MLP neurons of a small language model. Each row is named by its layer, matrix (gate and up: input weights) and neuron, and shows model dimensions 0-191. Each number is 128 + 24 x the weight over its row's rms, rounded and kept within 0 to 255. Numbers have three digits each. A neuron's up and down rows have the sign that makes its largest values positive.
After each neuron's rows, "fires in" lists the words (lower case) most often at its 100 highest values on Wikipedia text that the model never trained on.

L6.gate78:133160110173151108160120115128126129135160092098069098143097140136119190151158144119133081106103080090151135140130122112089135100125111141108135121129119154144116150127140123079130135120130136071124095137121096153151108144138179110133132167115141120111124145083114132136204141113170132100137114102104131152133136148096160114132057152130163090116096132160123112110137143130129172172126131151103156131156101142108189115128127123148115107143155124117121151096105134143084133143121143124117138124195128127118122144147132108171108138167151131118107159109161127161124140111146141129
L6.up78:118123092139143157130086104137180132086102109138119103120159147100094148137115152134152127109100181168119151114167142151135159173143133127129123160083164141097120144135114135096094162150144130143125110150136127114075136125128141145142117164166150129116142087129145167100168126142133127116116117136115176145118160106141090119129142171118108083129119150166126158095104099165103112149082166131126138134098150111117128091101071155156156091141140119185131123148118120173125128112131091140117109156100141099131077104137132095137138146141165109131163155130151158108130097136130154122
fires in: "football", "and", "video", "player", "television"

L4.gate276:129146125097117108124113139085119160126127146102092188144144124113105163145128151133155142130160134109142141137135147140116119082158128129111114097077062077143130108139149110123134158157140177136102160099175152136110122124165103112129109093128119107134127126131127136143128142089094130161102133166124123133121143115127125180094099098149140080114199161120150133134159144124092167119106139136134103113135115133159138149105164116125144097142152135157090136140123088135158104139135160153127129082124105143133126092122124110136123145076086155181089119091137095156111163152148140153
L4.up276:173130167108111143157142182135114132143168091092113161134131153105140117130124108148136108080142132143125108151134127084147118124133108139100133161099117104176113142117117139159132123113095155145107150129150115131107099127084119109117153098164146156119098083167114144161162105138087113151100155093126147143188158095136092131080132141127159132147112160103070152122130162147105138131178126117125154102166169087157154155127098099136097156099180138109131118106094112153118109150129121155126147134115161127106143108155152146126119098121169115130102111096131148132109148114139089129
fires in: "also", "built", "gave", "it", "give"

L6.gate308:154091131132131141136096143124143110127137123189199127136116092125118138129107136149120090118138110104131172103114094132083135123084102118147141120070106111161122107087125138150126139130080146123132125116118149183139149131118145103117142100128129152105139136143156124124133142146089163138174126138123115158155117138116124123147153136193099096133116128137151132122140163160150148087134169178099127109140125143123126117084082089114129152122111131120071167154144086106158134131148164125157076102121113110158162105154115168107166139124121112130161165163113113113130119085143127121
L6.up308:132136165119142127110121148119130139114129106138132133129150096132118132091126118181100120120069118135128158120143125138105138161138149172082115079133115124115125051110097129120099111108119156102107133126154107195115138115126122123122139176110130142153102091133163131111190108143153102124168111178067132136077127099117122118127141098114122135144086110161154094138124135173130113115153069136116139156127104134110092158101123116141160138187112115121128109132134069096125110109132129124124099116159144136103098156151160110126148118105115136141142104104176115151107127162136098137
fires in: "is", "was", "business", "financial", "did"

L6.gate351:127131134137092159140116109131098094024100141144087133153133111136155157142119117127149122128105115137138116183131089142144121112081185146111102126128141127130114121154122139098143141166132148132149160165166144123092127148130146120110148138148094108161109107126119135117179155147119144065151166113109097141114134127122114135153094159140135141119154127157135148122133093130138134130182110147139163152161150134135148144130135076125170052122125178125124109154144121158147105164141133121179157092110106104159127132089094145109114117107121112116120119129108097123136160121148114125
L6.up351:153126170126121130102119136140093175171160145170121109149135140112104126129120075176131139142124120134112104081110145136107120118178123129126103100127132112154109117168151134153078128154126109148104168119095131122142120112104081099143118116115069083119106138129105105173117162137154130127131080100130120137091128137095110142101135117141158108133106107168104107162135139118139174147142107155127122140147148079119112123136091125125168142037126130104151087095137100098141128119122142151145115110137174123136101142121147139174169118146106116144104085108134107123138124079134116109
fires in: "for", "to"

L4.gate348:135136164153096156074090119121144126135115160116115137117158130083133159113086197128126137171186148117075116129145147206144136128158145131133144129150097108134074151148127152107144098140142135118110171146153124177109142137117101114093136086117135151160118105137117107162158143120144154152113129092108095113146113090122160096120148121143146113118136110131125107126168152128108153097113111115201124161120129155154200144126119117133124124127114142147116145115123149122129125155125137123134123129177108123125071140164110104129102141135123128116095155138133125126115171110152091149
L4.up348:086134137151137155116112133135105096119133153149140116134146084157102121085141129133101093134091145114113138069093128092093073113138118116107093099169118151174145094139116150071128108135147099118152144108171124136135141084170108138092125132126138161123102153167114163075130128110097158170126132168095132172103137113119100150126111139149161124126125150149146113154119128123135148100117151130097073130088082130087119138125126134114129149156093156097161138097121123106137107152106121140149134141131119128134100119103135114113152121086107112122120177169114100167118146090122089117
fires in: "2022", "2021", "2023", "2024", "2025", "22"

L4.gate489:177114132120106115115102136161095121147122159099144148115082152114167146107147128115096126154123120151115132121122135136135102145106107117110105134141131142090149095084103141177119120145126171143135147125110111109127143173117091168127183112099076088162160124145163103115129150157139182127129091105098151159127113118148107121089177113125132105171137164127137141102134074188132194163151168135135171143103113117113146139107122144100147083140146156144172103131141155106125107132143132140136134125112171163120119120160156129131136101158116102107149136133121110078132134141137121122
L4.up489:158155114131122123150105101106068127106149119085129050133149124111160108124128111112113141088115077163094171162080107087109078128137146119163105120069143071122176129141167127124118148111103159159141097160108154154125143128116129120142163122128109081132174096126112128101155133115149143102161084098117148103105100112134061132123088156104145150159126131098109129168125125165121126124126144127087138124157160094108132147140154140143097110097116087106110105109114120141107115144114147128135125125124151141115134117116117111160139128121118095134121120143144178133137125108123120121
fires in: "work", "performance", "before", "performed", "works", "for"

L4.gate296:140084102118111125127095132086123144156122149117126083115114129148118138160153130088105123124127115107095125105142141145093131118058111084148124136130158115174124146148095111158170148099141130146107106122140169093145143160130171141192098164130123110100096159097108124121113109107161077139138124177115089106114145083104128143096122126117107092087114127139121149116152143156120136112108107114118147113161090134102129147118088122137104148151109155111148136103118117130093133114115136087163090127119093153113169121147143128108143082129125105114122110137117120143083102133178108064
L4.up296:151147127163130113157143133118134129101140126101133145152119135148206175130144138124121135104097129090098103152106081134131159122137155086094143109130126146124127108129132153156108149181130145131165119104080109113137142118115133148122154127118191126127164160130112113123126159131137147136138145159145137117123122112118122087127142141065163145162116138177089113121088149095119141160139143148065157161103137157106133123118120097092083142116116131137167124158162160138065133127160088136132146107101152080158117155117103120142147116140125147089137145089135115107105175134105121127
fires in: "april", "derris", "railroad", "raised", "iraq", "rail"

L6.gate354:079147156149129122120114119146118136107141111135130144135109120108169151107091111137139145125137120112106135140126141150152129135158103141110136127098121094094130104102104112105121174118106168154140152162160165115147138124163109108186118065155119122107131092109119154123126162145105137140111138123107143148157118108137153125172112141116137145093159095143140121086117085145095119112095058135094071132160131164186154154109124147132113111106161140125145108157146059089121118173130124139110144109130116137160112124128153121152124163097102145112146133136147147139150208117144127098
L6.up354:114124091117128147122150116150116120132159076138117138151078135130098142166143098142164155109110199155124145138109120133149155113108118116152139154133112129139178110134148124143130095106157103150119122089101167124121158142076105099092149166118131154132102118110159113133141105080111134167114168118097158150173133098124141144117114113115124095080115130122138126096156169150131140146118103133133178079151148077127151136109137059119121100133189119114115144112127148121099146158118151120117152106145152140125145120151133096171115119107168145141111132112150142129099114158091109084
fires in: "has", "most", "two", "seven", "since"

L4.gate63:116108094115092126154127123135136124118140151130119137141134168141124108136098147137104142162100131127126149159102129124081122122152175119110110130079128095142186128154120134097103122122167141142108113116142110127136144106134160105151133108127139152110102087111132125090120139125121159090133124108120131154149109149134116137116127165143114115137105158083150083104152125172138169129091087166108111152139121134118110103060105138159096109154154136105112102140085081127166085140130146098126133041128134145136118138158154123159102179143132094067121133117182133135101142147151094132
L4.up63:112143175140108084150098105162158132126104089167149112144100151122165117098118120135097121094095146079109122155141141152130120117097143154134152110158083126078133151165150143111152083105164133106097124132128111095113114085136139122145113150130104154105154124129128141150169125086112135140125130127120174129128116121159148140178139101143147162137164112147125130166118169113131136161161102142118134168130177107129123155122172105095130126104190129084168109120132120141136084117162153166108134118145087151133118118096115151157126155131098165120116153091110148163107141148154151142
fires in: "has", "also", "than", "double", "stated", "would"

L6.gate117:114116073118132123120106075142117110132147085109101117131106138138105153116103189133121108083118126138140115096132128113135132152126109109158127143119082131142153137118163126110124142147110138120146134139175138078152154186095113114154118074107141120080154122142171136160106136145152159111101167125176104128133124108141103103104152114133092108153131074137168123125144163126123129102143106159132107129139111153105124140092130103095162132084120160144142154168142097109084130109137092110113155093083139147136089076126147134131131120106105153089096086153143110097135115117143138092
L6.up117:107101124109116157128072107132114142186147178142133121170135129122139129087117123180150117163149133108117141129158165141104144114110143176103137116148123123155111138110115147064116073154170077142134134116145110178167118148141185187142112095174119122128116181125131150133133152089138139122150165112099124129133114111158135153127122150128139106126099131084120121113129147171120105120130160119152089127123127108095138170144106123133110161130147143095132107082137141116120110149119137153156133118185134113162139090182132116101155140128130090153133126125134141130130145099141097152
fires in: "also", "have", "had"

L4.gate187:144116088133108120101099155099127146097095138087089127122113090142148140143104131130075113093136156127113119116112119128093134111144130134088143096104087101121093114143100123171158134201156157125057155130093205127129155139164118134149138145093124129153136149096141143169108111169117122131092108143114113130098122128135144121141114114181104105127146112112100119119133141131145136126118140173127143103106134179102130161124068126142136127115123133099147109167110122162098132103126120134125142094106130073122107080139132119098120135140098104095139133177120115161133139092134116116
L4.up187:124123121129138134137133129103126162141136132120178121136122107106139081144130162124156159124122156151140110047111160127138102147120154129120113150106111092143142097106115085131172114122109137138080175130137140110094136139128092141115162171097159108158121106189098174136123070123085060128132128132105148132140125148135121114133151141154142104157085124112099162114132151144088125126152101158130105154140184098115110191124116140137113176119134141128106111176135133129132115120130192134126146119168119136115141097156147105150131141124160138141166128149140140167139116138104112115
fires in: "to", "information", "studied", "of", "including"

L4.gate455:152149172115118153113127123144102149131159153077111141118156091131138154126155118099136134112120141154058117121094114129114141104129157196117121124112109103092151092127072151145157154135117108149146098138105093139117156125155139131089125142123155147156145131134098101133132113131142097109116137137156103112092131087140128137146102140081175115136146168129105095109116124117088130113133090126085130141144119083097142181127114125097108113107113116116124113095164136156108112130122106126144179133096126143144170162146105111150117154175126176153176142155121120162108163079127116144
L4.up455:122114116095139128097099130145121156193177165130106208124150115121120180160135143127123143161105098110154146107129144125195121126129129129084083095133110125143105083087188147118179146134121132103115120142169152105099158144121109134137163163119157095119132118158134077095133129107127133143152124111121120180098133123089127126137134142154148150124099120111163123128115154136148153161144148105140131139134119135142111136113111141146099115133130143138131086130118122159116119116106116131071173115104135114111202102103144141126055133120123151145138121146111146112142136132127128141
fires in: "district", "to", "prior"

L4.gate384:074119142125148103097141124134124100100133154084165105082150129116148135137107129121126117176123111138135109155100123092120132109142154136129111071127133117152135099191142137129111149212127134124113130137115077117118150148152115124119163123139123136137111158058120132134123148139106164099093148093104160128120099093089122121136126158122165114119182144124110119108133103135126136129124123128122133177162102091125136128131135100096111073108134087169116118138213086145146134132128135130157151092111113111113094138145102122122126126171112127121119147125083163119103138106122111096
L4.up384:096132131122168137127119118141133145131119115104144093135091115135142144109146141096146131119127077135074112117155172190091116133147163112093153142104161110110119147145104158162090137098158146153101120121073139164124117124151078082143123126153093168134147137117155121120148136101129099127131099113104135098151087113131117150123121149081119126145126122144111161097162124135104136135114092106096144146173162091081124148147100144104107124117082114127156097138129121150113126150104150120094125122106129171147159169159133104152145211129131144111120094175136160140118150114131123134
fires in: "until", "between", "career", "built", "succeeded", "early"

L6.gate174:163066125180132125124100144143086121148141119136153077108142188142155121096132112097149117114117097109079122136077148147164154092117145116138153136089124128170104129103138144132155131149097110143131087131149115120163171143153112112139108141128157131091115155157151130131129149147130136112090186144133128137145145133153156138150122131130141118149173144150137141121143145146103127132105161157090145132117149079118130111131155123140135119137139159083102092145177118137125081160104127108158110134115146084138151107165086148146138178174111100123070131153100151105122116116136132105
L6.up174:080139106124161143089135137200128137130123080122131149142096149134085109124092117141126108105137118151113121096108106097129110177133103112145144100118122135171178120105116117129147109132098094161128121150132133117148168126186143089122153152127146146084153151141112161134117110132130107143097093121140129143138124110070133126131093161139138105162134126114116129118125155086092143130141163157156189125111119146072104123126146151145089118170092102138128110099095125151077113147141159116104101122176131108112086112148127086131134112158131141142126139125138096163139122123136081162
fires in: "they", "who", "washington", "also"

L4.gate482:136089118100132142138134198143154124139129096117156179096133140128145174132139130113131105142129153107150136151121101153139090116122134112136152129127160153095121144094171141151105137180115135099055135177107085103142133153091106131140168080136149131127136115109139152157111128106116089147119143078144116104139149104112140114092092118139115130136108094120133093188126127148088144155130125109144121119110183102112124128138147086147147111123153112094094086140132176183118121157151131099157123179130103120125132113117102127087111091148125121121125134130109119105142158102150141153
L4.up482:137148130107134081118138160171149133130130095109144154158163124141143169135127108159110092150115177131109113115121146130110095117127149127096145083068080112140140116113160100096136151118154132163120095130146110161146157135099122150162110129139117133177116097184139139147098147117127114095109102133078164098139075150100100122150098152046166131143126113143147118147173133121114145175092129152161107139111124122168110152127131152126157099132169085116107090110118128140092135160137131117113136127150118149119134100100132113145137126115121120111139079100154136106101104147125140109
fires in: "born", "against", "award", "awards", "among", "football"

L4.gate459:153107168155127154122116137117112131143099100128170099119146110127118130093151128164119105130182136124148150113087124163132109159125167139144105163098090126194105135150168117124120100170140144134130145134129122135099136143192162121149106111115111106123123097109139127075138115188094128138120125113104147118112102122153137139135149137099139096115098128133118101119162108171121124124172132160123128113146136091156113127105133118142159092130129130086111123165124104091091110121114139150147087112121167178122116126183076202147146136135121122123089135094136092132122101098104128157
L4.up459:130149094101098118151117107120134139085134092164144167116136148126136152110098126093148092144116177108164132114157116123115142111143152126070135139124149168115114093162113137171133145149137109143129162134099114150082122109075121125134160147135157140096141171136169152106086100125129123126139134134126090145140113159133091120142141114121082121128126132097098133106123066148120203080143122131137138144106120147145130106111125150134113122119164135143161157107085159143084141138133161114143155157114110127170181154121082092118117094126177128122103112168111135126145140149125162105
fires in: "each", "several", "february", "features", "next"

L4.gate442:077143109142089126170143110151179137109132166136125138095156168123127143082135174152124147143126143148151105159102174129102146113152135130080140157128133111139111149145112159127136144112126139119132151157088115109121124129114100133192126105136118159153133161128147127165098154162123138126116123115118103127116128085106133112116148093155147130155120104134177116063110091155132170120135126122128099177130109114133190092127120132177132134083190155108143110105119146124143136111131144182109142164125148110126113102168136141100130094148162126147119110141141132121143176169146110111
L4.up442:138141132112096110138104100101134132155113108116090136142104159101153131153120152101097140152091119111124147125108121158091115062119159116132120138121102137125146116193127164123119135123187094110128146098093112107124111119148123130113159125123135132144149109120117158155101145132156105168158151129157139134117128086123154078090165090105113160108128118139131119143139102145161175135084106113137119138159140158120142096122123104128115145113123108124120145146091163133119113148152163120127164141186121125154125143115158116130055158168105118104156149139140131159101080063114148077
fires in: "this", "the", "although", "according", "because", "across"

L6.gate347:168089174111122142124070153148139130137159144144127181063142108161137151107129086171119124179121142125093156142140085160100142123146132168102112122139120117096117172121139171119127116128128130123145118127129106155129106114171127146139181142100104130113123159112106157157140152122145139108105123143140106100085118092121115164134144115157130111145123121158158159133142133136097171113132116151160122136143167123103142129126135155208109166154134108131120157153120178108148122100162127154138119086137113132154087120165094143103133107117142119097148177126109106138133172137122127153
L6.up347:144119121152114097101095110138099119130125123125138153088142102166147117175115109104073105150153124120124114129120145142130129149123172117109151130115085090127102129082151121135138083113129115161093131112114126141132142119117125101095120150093085145132159132116105149139155134133138090080099108163099134135123153132086124125151144150117092160109131126160096132118090107146151139105108154135121128134200123142100167118142115113137109129132164117147124132122122148178071141124116151144213080127127133126104167141137124143176101136133146119144142158113082170127120189112107110173
fires in: "during", "director", "production", "to", "degree", "directed"

L4.gate115:142112111139155112165118113125110161132114099127124152145105106129128138121131126092166139142135109143131117182118145157106154082144162189132123102118149099155128165155127121145135115168123149122088151145145128150070117148130133092189178156120099128156160107096126143167139123127073149145148123146100104172124136077145104143079103150163160126142126157152119140098136147164135155131134116099107150164110136141152162115130127139114123108096161152115094152159103128120121126143130127102132162108118129072134149097128180172095124133134142132112112114112103090102104111154100137080
L4.up115:108142146115133097125176112167131096135103145125173138144136150141160097144209121157104179114155153100133102131155115136140116123124165120117111151119108163107096147122144128140192172135151144133088115137152093148092140131156140086133123129120116118117137125118176147154140112115124110139161138116109148137096060136126101148142119120118091104133155158160159116088115143148143133129112162158078148110184120131113112147121131116106109153141140120098142112112144097107162119137138164165088103146128143094121136122148158127116090172146152142151113176104127156118116107114091146083
fires in: "which", "while", "who", "that", "all"

L4.gate68:129111140196135169124115082133070117185113125127158095114093132126145107125120155137101114109111200126121136122087141157147126075115126110144151136106147116133126093131105123156151113126120147094112115172171131199086126119164136128113162098143160119169142092127143127122101144120140164121142129149137095138118122079116093123098112167124104153125166123093154134175156111123098160158135150151127168147156124103097152126148104094114141135140124093095100140091105146115126127129142139115129167111108111138139118075137103139106114110145130085098141139119126130115104147154137133107
L4.up68:085120179155143114122156140124096140103149122118152111137103142142098089160127162158096159052143070150163157149129165145104139127124151125156138141093136106124130123091144133152126116102116127111093130166141090162111171105101144057145070122138131133147118119092145141153148097144084168137108132131161164121119179144107148134128127093125137120121130093143122136120064139134096101151107097114139120144146129103060111170139084101128139135136161094150113127127105144133112107149122141082137097132126139140104140108122121118148135130100119126127121094123108156101139108125144144127
fires in: "it", "is", "was", "its"

L4.gate486:137150139124134166140148104122126120135165105170161105123107160123119181112124112139165149126142172143140143114114127126149101088102138130141117142135146103148147127085148156137160116093120186142096143135132148095147092104155092093133122119129160142146109140142140128143191171112135130112140116111142140135098135141151160135102106174160111159115131154124097140151171061149113147111119103173096095136111119070136197151130089139125158124112151127120071108120098141171111097127130138114102133145128144133142136126130120135171119124118085062111123130122128133142126140078115161124
L4.up486:173166131102129176137089128118140110106164114101120128182077138147126087164136126094115106124144135123113134116113126103143124124131107129148162120100133102144140121093147129127093140138153111140085121103111174132146132095116142131116099107115113131137102135089121147143086118145122138128085086084088121106154144112112144130112099223138121103149158129122138133136197148167141110130132147144102149103129111160125095168122096149102119158111133139119105106147150117087148076103107069115087092169139130150131139095132145136111118156121108079122118122133115109134122106133090125110
fires in: "known", "many", "two", "ft", "language"

L6.gate54:163153140141096131120122122096142111073117153114105109092129157128096149119114144121121094141135147131101139143091117107087160128156111153117158168116117162122134144134112096135091120123151109177151120117117113110088151180173114107125126107121113098188096147100115068157122148139126162112136133104101099111056104086173117161109128119086113128159113147109148089124108165149127113124147122132112159105116104149116174135092073142103133154148119123119109102095145147109141132131107084131107114120123126124154094125124173087150135155126123133114107130131123083160117123184130120121
L6.up54:134144140141109120120129146169127172089119088112140165109157089155156147155124144102151158142135148144117130073119141110101133124146111173087119130107145157132120140123136135118170129132112101122170166149103120113076167136127133161147101114098117091137167123118114094146128128141106162176115128122151133097139151121060125120130124103085138110154081099093150102159113121131158145119148137136136141151118123157147127130088104133161109166100121176144113149097111117124143150130151172163079070168144104127120094089146108154103115146092129122113113093100098092128128123129094130116
fires in: "a", "an", "vice"

L6.gate498:126147100166060105116120135130116116153167146136127122101094149134134112091169130137132145083139094108131178125100161132136107145142151117111094102087156114113137124103141173081110118169184135099191110121098126140145109135125096130109106131125090126120107144160115093098138168163176121132120148116161153142124156119157152139141139162181134151134141174125123125169115129161090145127118098129117145141113146059115126126112109178129108143126122129130086114147095088099118099114103102137113104120128136148162141121087145145133144131111106110140122120135080104139094137108091143126
L6.up498:113109127114134124124140124142095118164124155130102155185172122113133091141130107099120133133127125141116140111135173091152112122134110140168129117078154094130157125139056164099096115096143068125080174145158162106154136119106154154162144126122146146115146133165105117091117094099091124141099121106128074097129145149089096205098117135117130129185134093139130151114151143102132125106070144136116116157163163140149122102127128133134105133153155156146154177115146134131117120155156141138113137129153136147118165132137167104119158118138134116121097098121148121136100132124139102128
fires in: "first", "however", "institute", "began", "constructed", "how"

L6.gate202:163116156140125125164115083153111094136159149149117129121114126121129110126100104118158114139147107128135128148097124120078169111086149123146139154109116094134159136126174129185096146120123147095104138115119149089101105148158128117130163075121104122162179146143106178118113125120130164106129140167109119153165133119112136097128100158179122148123141163140140144095112134151136093159177113150097127109127137120128139137110126066106144126126133107143096107152129166135105066121170179118128117076131103127142099121129092134125167131190129145110133108097105176098109115129127124130
L6.up202:139086160135143114165152139146112132130174153146137172151125119102127128105155092149108152136111150159144155130152139078117088113151113051111091140137123127113131079143100113121107149090170150145111136111129071069125129140132100130108123138130091129136151121132160133120138130128120114102127130152142103137153120117088113140137108115108150141151112076130059108119119174097142091129146109132107141148122121073098120156128154110157134142096164159141154094106180137121125126140143141128056148111142101115087128143124139111126143140122128103126137078091168122128115155153106150141
fires in: "of", "was", "s", "can", "would"

L6.gate187:133143097145094136106074133153085119154152132093141111089113120113123135165119112138174094135084104098172132118107171134149161135159134121119119097140146099141129138137141137147114147105135134119121146132120113123111135140130143105126084123109088136156159125118107160137136193121115142123123097122148114167087170148164129139110127153153178142121140139145161148135170179161115140136189115136082143180120133108094195127123106142137109107087148102095147100103157166144088143146117126123145154112120129118129093102134172131099153125160122167108099125102101114123099120111151100118
L6.up187:131121122149115103133103128110122136104132129095115119117128149168101113124118118159117112091119101085171122106116164130154119141154083108143099114129157084096121116105112091084133125111147191127091140167157118098152115120101135126134080146130101138101154149106149148152153116081107121154139136144144147153100188159168135140175135170145196150134146118106146127088132121167182112146135146118143131137174108118068120119119148154160126094112129118128163129109122159115138146152110138134123131117126167104108105127140128093075153091118115122136095104140152165127110101156160136145
fires in: "and", "but"

L6.gate95:160113180125128144108134088161113141173139143114184148113102087128097134124130181138133103119101112156120178123128150116165134088111148160109135153122112098147110139133094140122171157125079159094151144122122146105148082139133132107122119155126140109140110141140063133160135144125144155150117145136174127118116171114117149145113126139116141146137129154128114098135117095118183141077115130155127140125118202118140151120118140130141119105107171167112137104121111117122093115143114159134073167106129076153129110112166180131151114114113108115138146116099115112114123138097171087150
L6.up95:141130144102132123134089143136110138119114157149143146158121071109121144098109154141158124069143097163136161116128145104107133136120147155125123144169089155142104147174115115127142188101105163095116137143142112095155101130097131141088151166160150106137105118126114091116126116096147139152121133133144108108136150106128145162109168098093134155149082170137067123155131084165131118075131079148097133139115120133139151096139115095112138093086120133152126140094120126135113145139115143094125163078121150170131145126124124114127131155116132104131170092105125110140106174146139087175
fires in: "district", "the", "at", "florida"

L4.gate330:097111110098150124108116153118075147126103116094146138105130123136126139155106133110161137124122120182137174136124113131111075104157107106134131132120139096155163132108096146152099124155152145124085129134163146096135120105140181089133110123123123131135157134124111141160112118167113119155128104117183092157130163090113142108051166118155151105149121112104143149065129115142105187120140126103144077138157108138116144124126122083119142129145123112126156134151099148111176137177130104104126122126137131119135096116133180146177162114125079117142187115116136109154117146116117111113
L4.up330:097116098134110095104107154166176105097163124099157090113139121109135160111106109131153095079147146123121131113171157095108100113087136139128127156125145131096099124127166116107133138162125143099118167117106146125108158109112133128142132142139127153152133139115132146144100122164126131160166134121138159099123135083092136181151088108140131078123123142097114082146080155140147126089097125174173135157138152134159115155160149078159166137096141128144113105112158115110097175126106141101107149179149090141145118132113135131125103112105145144147110168150152132096118160112149166120
fires in: "as", "this", "assembly", "association", "asia"

L4.gate460:160107126108102143137136069139152122109117095121079107103110120106133115118127104141142110113178176160119156113127117115126108147141096123160158139082165124158113133109137098142135091123133136092166106159109151124145119142133171148152137097123130109131128142101110085128145125088119095114062129116116084131114126138145123101073123128148146121089151174096111097095154099120092121122157136128073114155182131125115140172108148132074111122120155108114110143114105085143100091131103123114088087127138106154110114077107132119141178131118126088133117114101147096148136131106144113135
L4.up460:100113159115146121098179183158168155117150144126142131152156132144124121117131107109118124152128146105134114097137132110176130105134137133140111141110137101120115135129147138117125128114114120151112119113181104143141174118133163117077084127114097134125101146096078138099179144159132167120106153150145085130129118145130156149146101148118129133157110095140134124101130150101135143136136128160114130132130102104091099138080173118113113118125070083126134119183184135096150073142101083126129102146148128181117137108128076146127152119095110145172110141116107093110109145159097099163
fires in: "first", "highest", "largest"

L4.gate271:144120165145137163105140152180129194143115134095175162105148101127193120134119116115102124130093130120107084096149102146112125120126105114111137122083099122118158131121141185110103147139129142155127116127117134140129139127111112122136123098166103166135137111120127149117128166196108146158098093116164131188098140128124133140100118153122148106144140147157121152117129106138114164150143177144132119152088129128124166090138133133157111129121131129153108154153129070145082125157103154146105130128122113192161106163124140091129102108121141134114100141138112141147100177125114068130
L4.up271:103133194070151122139130113135120119083141125149140110121127140149153148088127171128140137127149121115148175084142116135131124140107163120130142113140121135160155130128119101160081148125162139112096118135123114145164109150114174100165135179112091193104104154086098159178108140145109118132087123164119126168156136154100129115125144117126143063125082104103180157094110171089134127143112127151127070141111153154139146136125162143105133122129092155132154139146147160109121137136152113118125117113149111131113143162127120151091139146111136092130114129107068115130141131112102132136
fires in: "also", "two"

L4.gate368:147139131123103126073075132140079142137115175108136147095106137099154116119108090119126126125160153137137147140113094146123112120114114093117155092118113106141152109122060133172081108124142153100133101143140119149087165113143141082127116125086140125151149121106100138128187141137135128175133133087141092150094155137155128113139178127136126173089139135130154074126142121121105159095128155129121107138133183147154128123097116130171112122142089120104109114095080141110111083169160106120147137120123092113132107112125161131141130165138141143161149123169130122167130098113127151107
L4.up368:126130159117060094158143118130166112147113137139136122103159123141126099124157099141143146137108087159135100109095157090090132132117151107140131103113147117141134150171157095126103141151166118172135125136097098158119113104132177105179130134137104106119148122112111147132116105130160069084093141133110109122102137171111112111140137155180157155112146131133146125123143097132102170096134131152085100184140134184128096122082078079124141093113158133127111168141122114130098107159129111138129147109094134147110099107123157129157093154119173119107134135131137092106133143130102133125
fires in: "that", "which", "although"

L4.gate299:059132129154087132117091110102128158143130168091124119106110117139123120103118162128152180144135139113126118136140163140153143141143149139122124156097135148119132144147128153167143138149142129085145179123140116162127150143122143129145093172118111153087158104120151100138141153115168103154103106149128094118111120143125153139136180094114126130091169201160164147141110136160133134116124088175162085156099139119116156131094121157125129093118188114137141100132149113116149112113111137090121152085087112137130147086148156135107124158138123104141110161120104096173117102152108158121
L4.up299:137129076151131109123150079165142102157133128157147163111193160160100144125093162100164124121145130129146080098165173131181152115135082137138144126142146112096118111110156078125134112134092109121147136115115149190141115124102170165153140101108143121110147138134149104114126152111151102136123090138068117134109123097126099117147158135117120164100123105118031094147086097132124139133109108108113126122131173104105118102119137102134104170155143163122147134131121133165142105151112095101134105139125144144110158115127110125141143128127098135135119128157142133147151106135145133101
fires in: "new", "north", "west", "south", "western"

L4.gate380:147112131171134194138130123112169108100161155106135095113127158154176123098086141109122087110176107126135128159115098116115103125108096097163132146124179129138112143130141145160139144118102161154119113128152172150185095136112088105116130122109116116113140162113118107160138165130136136132133148116118113178131089115124141122129117120090109132143108125123154092175143192109108158132172146148142151148128116130168161125150102133139124152105175109089087087171122113122157134122101126112131154095121129117132149097098127089113140113132103165155098122125184099135132090132137130118
L4.up380:083123110111153165121168119154133142086104144110111107117120134143111120140150081134110088131152115160131081123115143068130095142139136120120139128139161094115106176149102170133143196120128119185105141139178122149107116138097162120125106136148125109140097140145107130110176122135099102107121135124120114113137150121125100152168078176124134138170130130130100120125126103125150164117096137122094130118136115120088149126170093120119083128121145102119175122141122117155101129142137147096108151155102118090141116097177161098191115133136078144107142117144132120138131170133155139172
fires in: "as", "known", "throughout"